From a checkpoint of a small transformer trained on Wikipedia: 11 layers, LayerNorm before each block.
MLP neurons of a small language model. Each row is named by its layer, matrix (up: input weights) and neuron, and shows model dimensions 112-239. Each number is 128 + 32 x the weight over its row's rms, rounded and kept within 0 to 255. Numbers have three digits each.
A block is one neuron, or neurons of one layer that tend to fire together. After each block is what it responds to, as a language model described it from the Wikipedia text at the highest values.

L8.up1306:189108066120078082152128163130144066127125131133213136130137180140129084188114133092132058142133163138113089081086095127161117175132098194141138176175161111118129151102098175086135109124167108134077143139093153099126135178152110184151101122094064106116125108154090101081147146144123138205087144099136118165090134127149123125199105080099115154127172100079117095160117100111150097101142
L8.up1577:103120120098150154184168089106111168195162138165072094143119052181098128159120133108082090099135124187044108110069125150131125160142121122072120114113087076118177161114071103127121094160159168137103100143125043110156095000149132158110138108160075140131106178076160173124168168094104070103154089126099174131127128126130155117132093166144153217113148142117120102123066109078158124116111
L8.up2014:141107115101092140097101083055129177199176157127170085124144142183148099064126160155103170092108164140064064132133071133138166142078142116176086074152157092117169127084068147143115153161100121149092143101123113070147092118135136114120140096087120111085186090130124108129121165191137170181164141136118096077149115123069099123148145154138097122107188070109174151097097105083204090142138
L8.up2299:181133098138120129145150154103130099143107119125149113055124193155133061158097124099065171085099194125062132112099079148140088151136076181142069130154110100067122096137129101127111171127146163200161154122140123101166125116155091122144124104136117099136115146125162072083140095194112197158146140169083148134097134128111123119231158122091102127128201117083116203133095069160184154079091
L8.up5745:134045108078091070166174139156114123072140151125107165149112112141162119128117142198066088076138135153120119148133080158098106134138151152131098128102148086109218131127096061088129102221148130158155145101085112107085102103163161051110138153031065082098131068122109128080113140195099111102096159180077131084115117163151099097150077118102025222118149178111156160118114093147170131071105
L8.up5810:155140048135168111138180162091078084138148137144216152133145187139125049134167143138104119161106094162081107129151081088180119172101102186124131107153127108103125116112129116121096154177196170128115102122111153064118082149119062086145162148111180134075118094161113086137078191106134071099121128144078144110165123122112069160192148126167126122103138134142122147147080143133171068126132
L8.up5886:191097057160110140117152159118113120163101144123168152149068129131164099111118176107129163098121146159103095067123143182169174139149091157067133087146170102099130168157142139168130071190150150109096138088107178095140081080152105138129162134111084132063144095122110104156106096192134153108072154141110070157122110091168138074126165132124119145113153147127122115060183126169145112142094
L8.up6001:204114102141079111130100094119143187128156164085135125132117167150191068101133106165125119136183158125115117104098058120126112185138096116127103125181132144175089144160128130076136161142169193186109132138130109100099093179134106118095146141116110125084189142116101137052091168126089192145133064150095102179108085097138078135192174193109096126116165139145150139120129120118120109130056
Responds to: Passive auxiliary before participle

L6.up546:128172122129163183023114105141096129139122094088162106126145078156107113174135146122147068104139141091087137103158024139129076143135122128107119094085123108122147076112145140085113057098099098124140085084037114164105136111151143132080142174146132161115145165042156117148115096151201090160136156147109148120087195150143131115139156096128162093107161129106130141137106111169104109109077
L6.up888:140138148138106125160167148093133127140126192142102118118140063124142167155139108123138119065136112143051089053055121128116157135093050111108142155103156102164138137140171145124141083169156131136141090145144079120091113178159130117044097138148090181137136106061110140127108146154147161086139091171080067127108100123123113169130144093117092129108130126117150135112109082223139056108152
L6.up897:144077113077083162115078131108154155117158097088123096133165110141225110113123169135117117118064099181118078157152087160095086174076090136160165141086153103108116074132103170065114109125094133134115109054100094116106118206096147133138132136171151172132127114173090146133053168091177132128115075167109131089118098110156088111106195126139127102107175171132160094123140117150129079051132
L6.up1252:096146136116079135130145110136127171122102135102108152158171114132177164102109154164156101048086136194106127103151075106098120154122128125090147148116167116154113136132181055110111086134114073108159085064145093137108155176117154130122121213179125135131158174098105078103119154122152073118130099124069141041163160052114094195156190117135141153118142148151173095155162125182097052102104
L6.up2479:103179158150111131099097120107121154134122159090190105058180123112183182129059143115119070123121110162126124120127076109117116139114129133144165114075171111080145089129145083067102116113124144120116053090133095126118130148130097141061062195187163156120140128141127075114116184109096122119086129150037172107201161085170105094195103063141107110081181105120214144151134116170131114099157
L6.up3798:135079118117170184137109126104107121111154088122147147143203101149140111159164134120117102155156153141111129137144121182130094110109140129106119133102164127136089127119156071085141135122142167119108049129106173176130136106139141115144177150136089158109146150094083145071144144160112113131107130182187110067088188131116166172128128139160160159130199082121154146135141135136097151157057
L6.up3891:162121117159078107092086095124164101090160105104153134124159143111180148172130122123126124111116166161119124102128094127131127152085128079117141132132164143156159132121148124078139090062153171141128131059134067168139143211149139090128178188166144115114137199100057084122071166152145114174117166138103089138140159110110095139126158076128137103146167092125158073120167112150111030094094
L6.up4628:102090095084142118129150151178128088099141131132131132118142081130155120130088155173134143079142050126172116116103103105050128121118046166146108116087121148133069117117093189099135061127122177176167091097065116092146139153114117145093131180153149125096095125118068091176096129114092079159067163126195106204116125167115147100153149125098154128080122160131155108152174104148137125163134
Responds to: Units after numbers

L4.up5066:171146143108148159121128152076171088145151162073111126140125146122156078077137108161099130100139120144089124138115136112107179106119138136148062101053119060107176125167144104117117119191165122057111149137086118119127129146146154009110072116116095127091124151050113096075119153091083113107166101120099148119156140109142163110151157118092033142097123118142147148118173139168175053162153
Responds to: Main verb after subject

L4.up1820:115114172184112109163103132130097117095129121086116161129180123112175130127128152142111110124103122204127103139129108141139126142180124164165067125090147130172119133100164106050078134057177083124155119134129097090079135100109126119157151142120107165114134157113071093117136156095068089140097086127110177122184166127143103165110144134110188177118122154117209152102145076170140123170075
Responds to: Quantity and direction phrases

L8.up368:138139159175139159064151105116140101106115108132125104112188155171129117145129106120105124153090097174082110120055081114115091116128142106132142147152129148142130111084083144135171108127085151183115113099110079124165073135116154119151123123136167174114115158091127058130091120181152134100128111157094182144092167123124120141131127128142122227156133098117165123135162153124119134111122
L8.up928:157108134129158176105099130101095147168140137113134158107081102128117160157150095094099092092159143088089083109128173172149168113071085098079113116105189136192191132122130101055122137150167109084085124086133103130065172140117092132122163157130129154146121150095071119126170124096125123193147091164083172154177200153118160103137158157130146138109206164100113090101131132119105131155140
L8.up1846:108118132120175151106075049139137194086191138094150157103123114127116143138130116094113141093106113120071136116161050155133115183059127122121094161117076068126136141095114152119147107116199120155164075112127102105145094158127125164153091173098133192104144173125136096123092129142140134174174105189124096109170130109114136081136127136122143141154153173080137154132047138144136110117080
L8.up2476:133073109147114186104116081155158134106131147066141122182123152102176176091092129163179122130143152171053159058143181156131112159105184129112159129152138134172091198139086132103111138088159076113123088157097121126163068187130160169121141221148113141082146140174128127106133144149125103130129100178079123100104212114108069156170138137108128118141126129161099173121160129095122053056091
L8.up2615:121083132150109123169116101084118142093174105114127151168149155104153170090089160151129188093084164138158134102098163101083105155154096122046073159170172143180115188133141115128146094104182071157196144185172104140132147129174160135165079115113124153116135203137126160105100147098139128184117097158107093145110131126132121100123116136066113127168116136131158181125168159117121070078088
L8.up4948:141156135149178159104168119070130117167090093099125179140102078147141111158086115120088118082082113132077116177123065168139101165104113176139069146109167102139165102071104119161123080141147101078089078131074148105148093067123127099163139133150111212134119203089113154081165122134150082142117117169121165135146128143104135137104159142177160150147172155120098103157088155133118104070154
L8.up5277:152117141151184121087124136081111126128135108093140136101127140123086107112107131103166141143123107123102079129107160137107131200065104069135105153105125169161120135129130129123119174182162110092115112103145132092113072150161139127187072096149144120173155142121117108112121152124122149214108122129120110146097172142140128136128083171127117098097145131083103054122106124106075127101139
L8.up5573:151102131136167125097134095105125106140090053117139125116106130133093131169081069118069134073127126126117125127094084127140117141139158137100138067085149149183195112095187182116122135166121176134137122073169052121169132116133137153142098155140159132140172204047075131088114150123127101091114133127086138132166134080150090116125070172117123164120124130090180139176108159138116137149161
Responds to: Distances and positions in descriptions